{"head_dim": 32, "d_mlp": 768, "activation": "tanh_gelu", "norm": "layernorm", "norm_place": "pre", "positions": "learned+rope", "bias": "all", "init_std_qkv": 0.0324, "optimizer": "muon_variant", "lr": 0.0116, "lr_mult_o": 1.5, "train_tokens": 444900000, "dataset": "wikipedia_en"}
MLP neurons of a small language model. Each row is named by its layer, matrix (up: input weights; down: output weights) and neuron, and shows model dimensions 48-175. Each number is 128 + 24 x the weight over its row's rms, rounded and kept within 0 to 255. Numbers have three digits each.
After each neuron's rows, "fires before" lists the tokens most often just after its 100 highest values on Wikipedia text that the model never trained on; "fires on" lists the tokens most often at its 100 highest values on Wikipedia text that the model never trained on.

L9.up660:141107103102117120136116149139118120153140128111125134111114126120142142141147133138077124048082152116151108131154159142117101082106072140168151109125121115142162120150125146118146138116131163140083150153106109173149141163135152167095102146147130115121120086171154104104116154081187129128155158103124145109112117117138103132111174086126117153128110145132128111141137133112130119109116
L9.down660:125137117171135093117144106103151128131156167143148128154117134127130126142125130107130111073134160119127123123147138156079133114108099128091117127092163119130102102135148166091173143136160180147099169111156132095128125116120116114147109141137140128119134138128117224130159138110116101116143131114098109148134125143127118148089148171134133142152089092115087154158099162127143077162169
fires before: ",", ".", "n", " |", "ical", "e"
fires on: "2", "1", "0", "g", "ug", "3"

L13.up608:110112145101100102132098140141132047142147139108138121182107113112115142099126092153124141093119104122136114133124092123059116115125100122131118105136089134128154134113180093141135103157126132139161133137146112150124156154138161158173116137142109134154120121123108096114145088126117150166139089089143118134131115114158136108132139148146110167106156164109162093136144143116120151140159
L13.down608:164117144094107096127147130108132130203148134109142087189106131153092108113123133079171144126113153100136143154098129119145132122116130078112120119138145129072104111115180118092143142123093115087123154127125140123160148114145162093168095139147142116111118127112146086127145125120132198125157078141167171149132117175126115130131167117126126093155137162158134127118092145145127151156122
fires before: " ", " US"
fires on: ":", " of"

L7.up477:090120150105071144124140153162133100145067128078115101110119138089121129091146152143121147155146114129157128119117115164131138143113142111116147120145127172118131135148153139148122136161110126139134095106121090117096103126114107127120131109151143138176112166156162131094112091156106172130126118142142134137128131174154110124101142174125119060123112091081117143094132090137103116068155
L7.down477:138124177136118115116167108073161149118074085147108138111099115136124131091181087130138117151136126152069113135152154117153173167142119128145137131108091124139146129088115126083102125151135090085128122146088119139133119147103143109135120121090148127121122145110132132133138167156098134106140149167121120133148113089130131118142156095137123102160137152130144138131163128085123065155105
fires before: "1", "9", "2", "0", "5"
fires on: "1", " ", "2", "H"

L22.up379:157112153126135131162076099147100135142062099097114133129143138118170132132084109148096134128118108087133135157097136153155108132096133128140127098100165110156126151141169091130133150123135126143107089124105087137104116138156116169127132093152100161126126100128117143121112136144133111149069116092105111110162145123119140117157152130149116125125140128118127124111138154153154133093184
L22.down379:131121156122148106077093154138156134121151171123074090173102113160192141156113074113107117129145115108132132111136111098141085117129106151119112084114144122146122148144130088144126156143127147150131118162089143163131106153146134147117123067145090126124122106083149160115103140147153087130135085088155062138187130157096124119140123110104129132112145124110140140142146160148184101115123
fires before: "2"
fires on: " ", "0", "^{"

L8.up674:103146119107159158128141082112122090134161103145111135116119168157109175141113126145149146127103120139162150123085155117102114128121154121176117112114146135139165152122156088094116076149122113156179121126147119150096122181098105109136112137115112133139095146106123119125100140102150103153127107073153142111080132126116104131145170181116141112137105094148104101122164118150109138126145
L8.down674:125130112158092160138122148120163147138129117097129070154112092179121105053142157139122129146126107106158123168155107119156134148139104134095150098151126125170110146108119139145108111155140110082099133112151136147159167077117154117120143092101103131112138157142143150145140138152134131133146111167130128077154147073118139112118093077088115128135157145147108119116130115139165162111122
fires before: " ", "\n"
fires on: ",", "born", "\n", " than", "±", ":"

L13.up328:147114135126152149168091155107116149119133196160114116154145134116104126132139099123079090133165131141134107074130138094102078083169088138120129113124158150099141170098134116149176150151152098140086142146146127108121159114114138118130075117163117091104166116129142160119128122121154130101185100106114123144117117119155178116109120127115143148129104082102126119128141137143155123132142
L13.down328:087100124135113147091142130104123122103141126169113157153136117125136136115113113133151126115131163167116124114129123095148126107128079128143141132101129160133123117133133136137156125136173149147116090170152135102112087113140123086129138123111132113140142118166127153130162156087097117143163152128118168126122144119122104107136136142100140127112136131179099157048164142154097087106109
fires before: ",", ".", " and", " |", " to"
fires on: "s", ")", "4", "1", "2", "0"

L10.up601:143105130174109140130130155115187142128140142146136147135130134141128133136159095148115095115170173127136127119144089118125127124151100146151153094097120116122114171101126087128176149146100153111146154132140134156099155092128142124101128119189068148112143121110133127131153150087080161145131158100168141143107126132108126100104082146098091090105109149123093078127140086092117131117134
L10.down601:109090088127119132142103171115136130104143152153138155133124132152113166105150131085133081141119128121135094100124154189099121111141172105140149091093158109136056154130136099136120171135103171108111131132132116144084176121118142130128127168170145126124104118130117158150104107114169121138126072122138136137111124133138165137145107120140115079098145093144123103181156132119151118130133
fires before: " |", "\n", " and"
fires on: ")"

L13.up376:112164112165103112126135184139131163146109157127154168150154110120126117126088115158144162141165105134113124129105125120095100120136068108142082165097143145154147156136151095120147097124155127122122152145129093125151138100131117107133058070141119110113136139151125172116123148159111112098162130122107138115114110118135137149086126140102133166108090097171173121106117162144106111120160
L13.down376:096118141134149116119134121149159134150112156168115143157146116104072132120118181087102126131139108115107127132124132117113131133096142144143175128139123109118104161164147119111136146126112163117130120154156114112098116113093074147148118152109139091140128093165098171136148112077181086137114097124142134173138145112176137160150081121118108146153144109153135169128153166139157096131139
fires before: " |", "–", ")", ").", ",", "."
fires on: "6", "5", "7", "8", "4"

L22.up13:101114115127123129119128123131123117108138151162135131121107116136130118147093154120156085108167159158056110148104188144102149138148115124139122144168117116119140115154061136138134112129149094161123142142164173144084150141153145096133168120129182137147101121113112080146105082106138130115119107107146123136145124183100097146127140126135117166066102147127133130144117118141137139106128
L22.down13:171112136150122156139154112150186095099144160109110106153155129121166149138112115120089117149132175106113181095124086135161151123105131089145140144116115122091161138166142104133157145131121136150090161162115095116126189122120151117110159120127112123131124110131125116125156136091133133104076134054103112166130135157173113107117146083137106117145160085138107088121113148083134134108112
fires before: "6", "5", "0", "7", "3", "2"
fires on: "1", "7", "9", "5", "8", "4"

L16.up254:131120128156128083133116107123141072106128148189088116118112110114108077150120153106081098152144098130104105151136110132134098158146097113139099156121146178097138126104119062138127146120135173144123138112133145095149135135162123170092161148108125132137128149141130116157144111120144123168121146144136158119135124132108130109107108109144143089125100118086171124132142119111125139117131
L16.down254:124112147149146152126112134124123137120134086077111123181124114171103132112162153114134128125115119124120108137107100138160139148115109158168083129147117118120174131135136141107126104129113178185139123129104098138134131146097131140140173155175134114135165132102114101113116153141119113094123103121161134150084114131173138104135161110097115129122126123080149104119113114174103105079130
fires before: "0", "1", "3", "2"
fires on: "2", "9", "0", "8", "1", "-"

L18.up264:109085171113141163136125183101154142114119095139136098162100119110129143135113117172048133137110165149111171125107173155155112122133108127163108062133153124103129117143126132107113137066147149168121160157124129099118146142132110153105130117120148142153135122119102143136085118120094124142126137123080117151157149119131125095111141150092127129180131165093126145138132150098099154107129
L18.down264:107116140128081104112160139163112139104127144143140161132168137119111125118128127170114122094114104099096136123099147166075121141129123148147111088118148104160121160133088116165145100118193091112093083134159122137137126158091091152139168115121169098089111143120125107107159144133146100174144116145130114163153161121127126110111120115101128096103143119150153137133163175135099137134167
fires before: " ", ","
fires on: " October", " September", " November", " August", " April"

L21.up681:114119081114093143106116087109147143134174137091101128150158079154106096157125104121123128094134115149110126121122101159094136159125100104147133104186155148136162130101099140166173142101144119110109073156104132122149155144160141104158157100122118143107139138141107133136128162126110121146119109092180091140130090153162114130129122163146112147126150128118128131149119101108153126163139
L21.down681:076134189121100092176141109120080088135078143104153096154101149142189162128107124136143162152137133132129166142140144141157107132129108139153152163133075122129123116168102138116121158135099107114129156142118122046107156153144146154118147136144181139141127113109125139137097115120119115146145121124121117108147097111104121125131160099109168129111137107085103094118141133115134122107136
fires before: "7", "6", "5", "9", "8", "0"
fires on: "0", "9", "8", "1", "3", "2"

L18.up400:151126138084145102107120142138131157148172116164144133146121171134160108116158104120113124132125088105144155130123158113135072096120089092176150141159151088126151163165118175096129132068144127127106160139074132156089129100120121101138122093140125135097098134142136168116142134092141121093125149087137126116111138115120145111123088163127124140101134175145163146079116100158132123152146
L18.down400:091157128156164103124179144139136132121116126156125116135130108169133177092150130149077137092158154163149126118108064122140134109117135116111156112094161090120120150137141137159128130138144135137106163177110082074127096145139096099107124156116137179137102149119099102134146139111130119145098118100120134107131127158105128142150106090138121162156132090119137129143103141138150130109153
fires before: ",", ".", " |", " to", " and"
fires on: "0", "8", "1", "9", "2", "7"

L16.up572:087100138160116124137125136124129167159103159109161114114129140130119124115118104152141165161109109138104156133148122096121116128137140130104179106137128086107152129149153115111091110105128113143128099128112124122110114125129077166112141161158115129167132134124132106126079173166121097137080153074121143101120133110119128141142147147102140161150123108067141155092135120131160091116109
L16.down572:139154138146112086088152160130158147128153106124131134135106174157108117161142099140168133162096098148103143097123151109146126113112142106104130120114092056119097154119125101124113121103084155128120122126123102093127083147124128168106133115108155117112107176137119118121131179101158132139118148102102113096108133101132082109139134177080103102115117139134158117127142106131142134138120
fires before: " "
fires on: " February", " May", " November", " April", " Mar"

L13.up208:105114151123114129138105193126109158113093104106133124163118126108152103141149126099146130104166189135086109118097134126130124120119097136129109114125165108154126126148146155125155152095176079189107100116163128145139146125149116140081100100141194096111088117120102138100121159118173114127107150096107135127092142144140133117143123125116156136167145094090155151141126137135093148095114
L13.down208:109131162168114120109119132132119140133139140155153155150128112121139153082092131150157168122138088153123110131083133132138169101098119113098175107126135126106154157140127093108104131103151109092123135169070112143083109128128114103138116189094106133135153144135120122142132093131157152125142132126133154139119145108140110103110097087143103149128125108156148131060130137132141152114163
fires before: ".", " |", ",", ")", " "
fires on: "4", "1", "6", "5", "0", "2"

L15.up420:071101132147154128142146144149166148109127097118094120101125097098141132100142095132128086131126056148162141120137120140136160102106095120142130129103149132129125155133132142136112124117137133159144165160104106167154147158140146151123136109106122126099120126143116111088110121102152162149109206132157097136110167098131148110136192117149154102114178099107114121122139174091131137126172
L15.down420:098119130115085107178122141151198120118138098113095205115111119131115112113159114127126108128159116131109122126097102130143116114154126126118171099138142149143105118102124108136106109157111188163102131113135158138123121108118140175149147131094106165159108168107112105105101164119145110172127177129142137146091104161112120158164153152123120094159151095126144146116110147091122160127125
fires before: "2", "1", "0"
fires on: "0", " media", "ro"

L15.up721:127135132169109115101145088170116135116098151113137124144148131125161121117164103104108157089161134090130151103109132134093127134132115110137203147124161121148116155127164119159098112143090130101172091144123153139140122102168168165163134129143123114168096099146128144115105085119106100130122177134158117090183122181119072143144125129125112165130126133084108158105113136115132116100138
L15.down721:126123093155124119121121111131115127147135116141119152110132145188142107119184138109115138102163128148139141105114100131128125107144154158120092142143151137187136141115105112133100144093129146135153115108145161104134151152121134141137120164116119132116143164116108114112087106083130123146117134150119149093111183150180111154098130132118119176111148162086129102153136103117166130149094
fires before: "\n", " He", " In", " The", " "
fires on: "."

L8.up690:135112152124099135153142136137135129108112132104085134099147124123092148078143152167106122130158102125124106102112121174129112133174125107128142094135113130177127086178093117093139114116137093102178099127133117120147113128154089141121135087139147122159133144156125101129131117142151145120097151122157151141118131122136121160121157157116130088170143125129144109106094136114110099087139
L8.down690:130162193124095128166118116126141169128088119114107107066113129109142136102147121125122108113148125151106148164077149114127131124134143083085112117158123151134119134148112141100162161149067125119109116114121135108147114084146124174106137152146136121144139099148145090084105171144132176133128131129120145149105101131172117141116146120150137137150160106092145124100096097114171091087121
fires before: "1", "2", "0"
fires on: "0", "1", "2"

L7.up721:128135143092107158096124139082098136102113171126157137144138203082157083171151153107114131132167120131113149130119125130134104096130111139104104150148121128137084134122158124134122086133151151116132142114131101126105101132126161120133149130155141113136110105083094140154110141137147131125118115124110149111129133184106145159128090121117131166077128171094115123116142111155122150135169
L7.down721:106124131123088135130146159098137089144123112120112166132110131161135112150126164118162149148093114125153160111106146133129137096166181101159110141149183095130119192122134127080125170112133098093119147141127116149139126117111150118134104154125148097142148128118113140115114143125095159090118127099161149178132149148083065148079125148102086143101146147146168120121160156072133156145108
fires before: " |", ";", "."
fires on: "5", "4", "7", "6", "8"

L18.up395:081130100108114134093121131133139082095152123139133100123118129136142131156140121156113153121107113129133106138122121143119168145143098128174134150138091117081131135117104136156164081147119096099140097111165157155191128124135179138119145116133177185143145128115146123127117082134136137128111114155153121151126112119126108125133151154178116136146108141133150124150151095143115155105110
L18.down395:101129087135123162155129153120136099139121129138074112126128163101135124125148120159127132150173126142155158144150113143126105130150104109140174135138126114093187160103116122133136155137151119140114120154132142113139125109187121112088067155160115118088081180146142116095135158116125152106160116182103137109131079108146104125149107120146146107115113116101141071110121064093116143130181
fires before: "1", " −", "0", "2", "9", "7"
fires on: "1", ".", "2", " |", " ("

L15.up404:133102107115098161131131146114118077169133144131146114088116097105131110121108182115131145130119105172146090190143161126151096101142113129153173145151096168164188099101077067111174164123168101130132139102165144099139167128139115147137103115125146139142121108150158130167189115111159160144113131124109133089128083164111134120131167149133116123103127116112122126123120072109151141151145
L15.down404:151113117085160153105158151135152092111127101185130095130116159093121098086105153078176107146156141128157124146132105132120128115128170115116171136145143144153133111150117105145149161114142097182176130091124151132126172118118089117100122159136135104134098090097114140125164118149112103149126095121148110132146124144140126114144180131111130125110122104101134126137101104119146111112117
fires before: "0", "-", "1", "8"
fires on: "2", "1", "0"

L7.up277:136151149136111101145156119107144122110134151180129140125143143126130113120111145131089113121104134110113147118128150085047128168097131105152089154108086108144149129171172118173130129144163129159160134116136142152142158150098133114133109156123131108156109109130162154159079145131154151119058100115104136174074116103124142126096124161141131145136118154138149131113152174072083150078165
L7.down277:158148096137148120156102181122151126099121102090115125121141153149158098119115116139182101134134169117116122096133117140138137163141111153153093117166112152146125119127118125114137097171085093164157135124143138109134095148134114104112141134128145137106129144124155109103174137123152118094122121119117135135137131167146147135147159111146133095153180139116128143148117139147153098130139
fires before: " ", " |", ".", " the", "\n"
fires on: " |", "0", " of", "ing"

L8.up224:103141114127117131099155145119128104179121117125132126137134098107104111088135120140127130120145137129137128150097061110133137174166113102129172127107092122065167140104082109141089175079125145115135119106153093138105175147165118125105118103143155160154132114139152107102118093117144116165140117142139112151138133127129104129141146155169090111090132131085144090122152142158122077141122
L8.down224:140171088139114127116112050116090123120148122112109125095161119160141088158155165170121114139125109127113136112174104105104140104115145121117178101158113148122147114154149126099144102129090169065151120122106148113155134146163155164102104163128170172095126139127143128106152172104108154142136117122154102154134132078143133106164103126139120101169123173151146145137116080109093110124119
fires before: "2", "4", "1", "3", "6", "5"
fires on: "2", "1", "ci", "lu", "-"

L7.up381:127126125125103147113140136115133140121119119173116119135135108159113110160106075145117159112113163134142156105150135117140116158062147127173168116126159107110146120138147129105117135077103076115117162165110110146109136125132125177146150136153152133150118128124148175146133085101115100126107136114127071137129149145164132142140122138140108096178147105134133162150155163135147115136113
L7.down381:102149111144135070133154160106129126128103139149145154176091188142116132164120121110157200131091137134135118129120171130154097115145119115117141141079119152151146138090151109120136159066120136139101140139141144132123170116154108143168157147116114101119104123161107150118124099104123087097131155131112097112128099102105126152125123113116104135126119162129136142184154115152140124154145
fires before: " ", ".", ",", ")"
fires on: " December", " November", " January", " days", " October", " day"

L10.up431:121099085152138115093154165131141102136076114125135108115151102106079111119099150089121131142127117132152099094129095143076120125143134126136123150101103076178144103146126123159163156099112149135159110125105175138140138144150131110137141105163137140117118176115136122112138087120159134128116136108138156089107141169113122166148135132085135111093105146142144106099095205154107118126095
L10.down431:133160111150122128141119120161133136113154150138147152099118100139146109145146127117160143112140120106112152148124126142113154084153171131101132107081180143122068124142125108152090151128108124109086117106141124128133135111096114118143142239138128165129098112137136158165105134101147141138133084128141127124099181136137118136158138109131058180114108105121082165147123104132132111108135
fires before: "\n", " "
fires on: " |", ";"

L18.up655:118138113159144123124153179144149156118140124104173123117111130115105110133133143130054095105174122088117125095132150142129126151137113124137156138097117169146151148159121092164128122118081111115122105095122116187111104136134151142134128111183135149101120164138178139096110136135123113109125097109113102155137131211154095134140106147089081107101138155106091116165121153114108105121118
L18.down655:144135143140085116112077150138114150161142110115146117145133128121105119106163139144123091143121134164116108108118099162130141122137130141147076136111155168129117131117111074146134149129067145135124140170128140011163155124102143116127129243188130147137138130106080139116096134096119120092127113121124135104105147184141131173110150162126129132171117136143125139147121107114111101104124
fires before: "\n", " ", " |"
fires on: " |", ";", ")", ");", "."

L10.up153:103132132107139106134121160107087109143142116136123135121103144091132110135085145142138153090151111134140145105169128142129097132112119100146153126119132122177118141123141146090087127126166123110105168114127141132123117158149093151114154144085113133103075126095141126173123162109151154061133172104122086229111145120168107153101131125134155134126101156138160115144149123137110152071154
L10.down153:133109197162146169150170088130131150119111137134150159097087126101106169097141152118074168165138137133171118137126144136148115133127134130152122122107142138108088161127122157117135123124098126138109112143176120063113138120133090113079102107126109165128138126153167160104131085148127155140114140128142122097142115101112139129147121118108116154127144098147118128081107165083114114166082
fires before: " |", "."
fires on: "0", "4", "5", "7", "\"", "6"

L8.up142:172134125151150099113150136191154131124113135138118109158125123139127109134113138102090108093136118125139135139124110084109128142143119127112129110102111109173105133103086102167136127112145140156183168083129094088108119155139163177151108128159106141110126146132122090095163126145098130136129130095135137139093124131124160091136121136140103097127095169102119094144097141133094133111169
L8.down142:111156106127119134127118126117091100075142148106132127098111075110126165119171106116174110118130155116129098129140137158113121146086124110126148109069151146150092149151125175109097174110113145113157113137116117154110142091106108135117136187117137116113130130100151154168116123061178130187135123158183159098145151169164096140077132136103143118098133122125127134127169156065131121147094
fires before: "\n", " |", " ", " as", " (", " and"
fires on: ")", "\"", ");"

L19.up145:101088150123120106187120125085131107096138151120141134146176161115102126137108126130137090124153113091099133134074096126146170113101094140136152157115110119119170092093086145136164134175147139117120117135144132122141111167146126132162151101133142177098134132127149122142117133124089116146129124109100154114104121138155138137158133149134139167159158111156152131112114113138106111145123
L19.down145:092107147152134152089146104180165143129158135124136123079080113117145131122163128112092173145146140118104129162132139092108164093127100167117112130115126106148150126122099139141092143107131102118135116114098134163094145145096150115129149139100106111106098130140112146148157092145155127076159134135121141120163127136128132122101114163129169141108143110128105156159132137126118098149142
fires before: "\n", ".", "s", "cu"
fires on: " =", "S", " E", "0", "7", "8"

L21.up278:097120140124151152126106117117123128133143126133138099171128121136105107093109116160107117152177148139123137138154149111107140073135095107113137068116132118152112157161153084152116148149132118105125109118157130140118160102117154141129118092167089145125147118106135169177143143127117147153142085172119136116162078086113165084139120116114116118164139132116092130116129088123131158126150
L21.down278:160155139073157128070152134140158121147141102122100148095132147121103159106115121168124143098099148118097084119108097158143134147161173112115162135111134129107123121083089118142167141136137124103070087159111132073136133117115110120115161084084144107125117142116142116126161089130117097139142096134146107137107132122171109132122102121120153174136138159162082097148180137140163112145139
fires before: "\n", " |", "de", " ("
fires on: ")", "\"", "al", " Ber"

L13.up73:137109141127088108146128125112142130144097153139154121124138112092096087092144108183139134114132119118135135154128156180095083145148095090140140162121154121078174158094077162128108182156116145131108157136132115143150084120150134121129144101111164161150167105109160154157143146109143144103135101144140096101093105132139128086084123211147114111108134104131115161119182156158119118098143
L13.down73:105140116135151140109122145112124188090128132158145150089104132132132134124111142096132097104127110122150128179117117107139174170087136167136150149136099112117163107113103097147132176167119129141095125130084118099115133161107101144136145099186133132096124134125149201127146102154127158106122146132108106125133133105167115070106094110111099110144109148128111103135123130132113132166129
fires before: "0", "4", "3", "6", "2", "5"
fires on: "1", "6", "2", "0", "7", "9"

L9.up637:085145117141088111134176121118157137154126141133128134120088113135110161102112116184095127114113152122128112112109150145119146143126140109129154118109113150135136167157134064131119136136109120095129128188142124140128121125134142064117085150138120108147142153138139103111117106134147136142126171083169107126143107164127168094140089124105111128110135086143137103116125132144142154102127
L9.down637:166098108120140123129093123152125127135144115091146113119104145132087178155162170162125090107104168139106126110116138162163134096181131100129112125109156124138095142095143101155144136135102109113129139118139142147161146153128136130164153116156104111188091112088121151106125113108134084103123056148141128094120188146155113089128170136128163112169109153127134114114104122125137145181102
fires before: "\n", " "
fires on: "==", ",", ":", "===", " ==", " ==="

L7.up366:083163120130110106135121110137140138104133124128126104124139088075092122076136076129095104176163105108158110155095093140160095160153109129129142097131154127132167191138126105125146135112131111138171128115126131146133114139192135138124136119091137174148085115130122105140152125108108179104143130126160116148100130142144098127143149131128145087116096144106080122127156150129110120127086
L7.down366:112135131174119095178111130126105131092067151130138156089138121140108109147123132120141165142142114114116171133131124105132127121143130093132138129122108104125123125090164130076059105117089161128124120099118126158156110134128093134111125085150141149130149156102137149118153122044109144131140132095158149108092150117160138110130156098127121131133091107160157138082122158105127119123104
fires before: "4", "3", "5", "7", ",", "\n"
fires on: "1", "2", "'", " and", "0"

L22.up323:119145160109081107110130112105085160127099109105117112117072139165112133150116132125151127150180147167112108142131135122163106143157129055107152133112178111117128143160100102118103097123142116088115107135110105188118113103158141158120131174156114106161123128150116122105106140126160139126120107114147134105151123127131080139120093132137185139083136163161130161161112122172142119118111
L22.down323:145144180126109119149128196139128110115136113151137096179110140136129165128112127140141098132150130140124168079116130145131128157102123106154128161175140127157094112122152126162055142104154094079144132124076143146097135076071156178113162151153103128135104145128112095135143086144158117115169124135131123135146110127154145132095121091170135143122115104138135129139126132128125145130097
fires before: "6", "5", "7", "8"
fires on: "1", "8", "9", "2", "0", " "

L10.up186:110161130108151132133155138159114124092114092139172118144166177141154122127138088139095150113120156145141137124075097150128128102124134154171126148146118141126144090146137108157131141148161112142130108129142090170112089089099139104124122100153167186125085084118121131119100140082134147095144163084123137151166130131136133142109126146114141147113143133128109109124088139134064154125128
L10.down186:127149132137124143144088176113105122133130112113149170178124098134139097125122128143132164147099140108130182145112146162152099122107179164144124163112136154137155116154156126122151148112131094140141129135129113125083090129105111102119140122118186147142095136170098162104131111120179161105124124107082121133107155156129109128151084115120148148122126134134136086132146145086147154092071
fires before: " |", ".", ";", "\n", "–"
fires on: "7", "3", "4", "6", "5"

L22.up736:117163118128150139147164091133116131151130108115091119161127122136150135128097111114169138111114131153133119156125137131100135109131129145118132144151151060171178127093149141130076122131138066153142127102125119123091111125165152143097138074126131129093119134166149106126131115114151122125144128126107099163142109140185125154180130109105131113130137082151141117122155148129117128095177
L22.down736:135143130173121151150106093136126125146156137140139109093101145088070088146137107166110084143111118100067143133119157127154102099097141138100097139107135118093088175116106132116128133148116155121143159153106147195167153136131112104158120150153145156124108129122145105115136104120112155135123126127136116126133139089146099081126124133116123130149108154131150147151130121110106111147141
fires before: "'", "\"", ".", "′", "0", " |"
fires on: "0", "7", "8", "3", "9", "1"

L22.up722:119088116129122109158127104122143122155098144099148113082130136145154109081153139131138103170155130110134174153123067139148090118153133143156172096154101122138126110125135146102132130124142099113134150110126122129140141121146126127094148117183094172118099131123110150104121158139162109145067171104116129127154135091100144154138141088122194120152135105087137118128141115149105115105219
L22.down722:111143114076103115175143086150094106136143126116121120079101091141147089160132128106164111149121105110135150143145118170153070134124154142139154144114193137129150121109155085119147121144142175149141122078106154117133131118097124149091144107130096133144090179118129124100095125149156133095103162144100132132134114119105134159167110139107170126144122166124126134119148130112113101098125
fires before: "1", "2", "0"
fires on: "0", " Best", " |"

L7.up364:094081139135124116135091120118154094113105148122096119110126139129110142157138079136122107141111124136124114113119144112110140124124087152111193109144064108140157112144150118176156153163139136112125099171123130156105135157166137105103133163154091131171199096129159165130118128130084150160124124108105123096115170125154123095117138126112122111115103118137109095122137179174103085150158
L7.down364:110161124119121148134087132136095136144145141184122128122099121134138138132132136102134124119139100105156136138116085181103124078115167108111161105147146123115141112127102152127125126111138088131133137173159126120125164129133098112116136144128139140051146099124110122122181047147150122094165111124142132119116124137129115125111101129117113163082111126121121102149119141124185149117133
fires before: "\n", ",", "."
fires on: " =", "===", " now", "s", "2", " ==="

L13.up185:120136147133134126104145175098142121147092132146164125050128117153078157132125157167122118161150104114098120104127116157126175104080104143145112149122111143116200128158089107147117103140100111187144117115120125124121117118135130180139140148128100108101148184132134157166136096126162112118143152144096130129124104168122101110108152118107136086113174145130084118141131128096141100109122
L13.down185:114122134123150055099127154102088135129138150109130118132115088133123129136143115108111132143134132136133107102115124110115150115113184123104129121105120107091112095131109135150110114132075116172125112152124117055127151121119116133153132242117109131109122163145105146130167107129139130114118112110132134138115164181141132107164126102153111087132137153147102154120133115110169115076121
fires before: " ", " —", "\n", " Em"
fires on: " |"

L18.up612:123098143157104124161145092126096105148074158095165140148106095112121133137171124135142119134130119084132140118171123137149123110144100142128158114167145129082116147109111173156167128145144079133099098095114163147138125124146082088114080120108127131151141115116143104140153133124120154117083147127131135127119133147112106140167124151147156118125117104116154103117126085130165104146142
L18.down612:108149161149103110093156128117099145144126106154125134091136129134153135112132096132115160119107121096152088161142132152106119151139122112129128156163116134191085122083175120157140167184107118131149123165147125086107131107127098077108181168137136132087125136086132157121142121146114127119119103152143118118108133159129145131084135143115117148130162139128099106112162158090126128091155
fires before: "9", "8", "1", "-", "0", "6"
fires on: "1", " "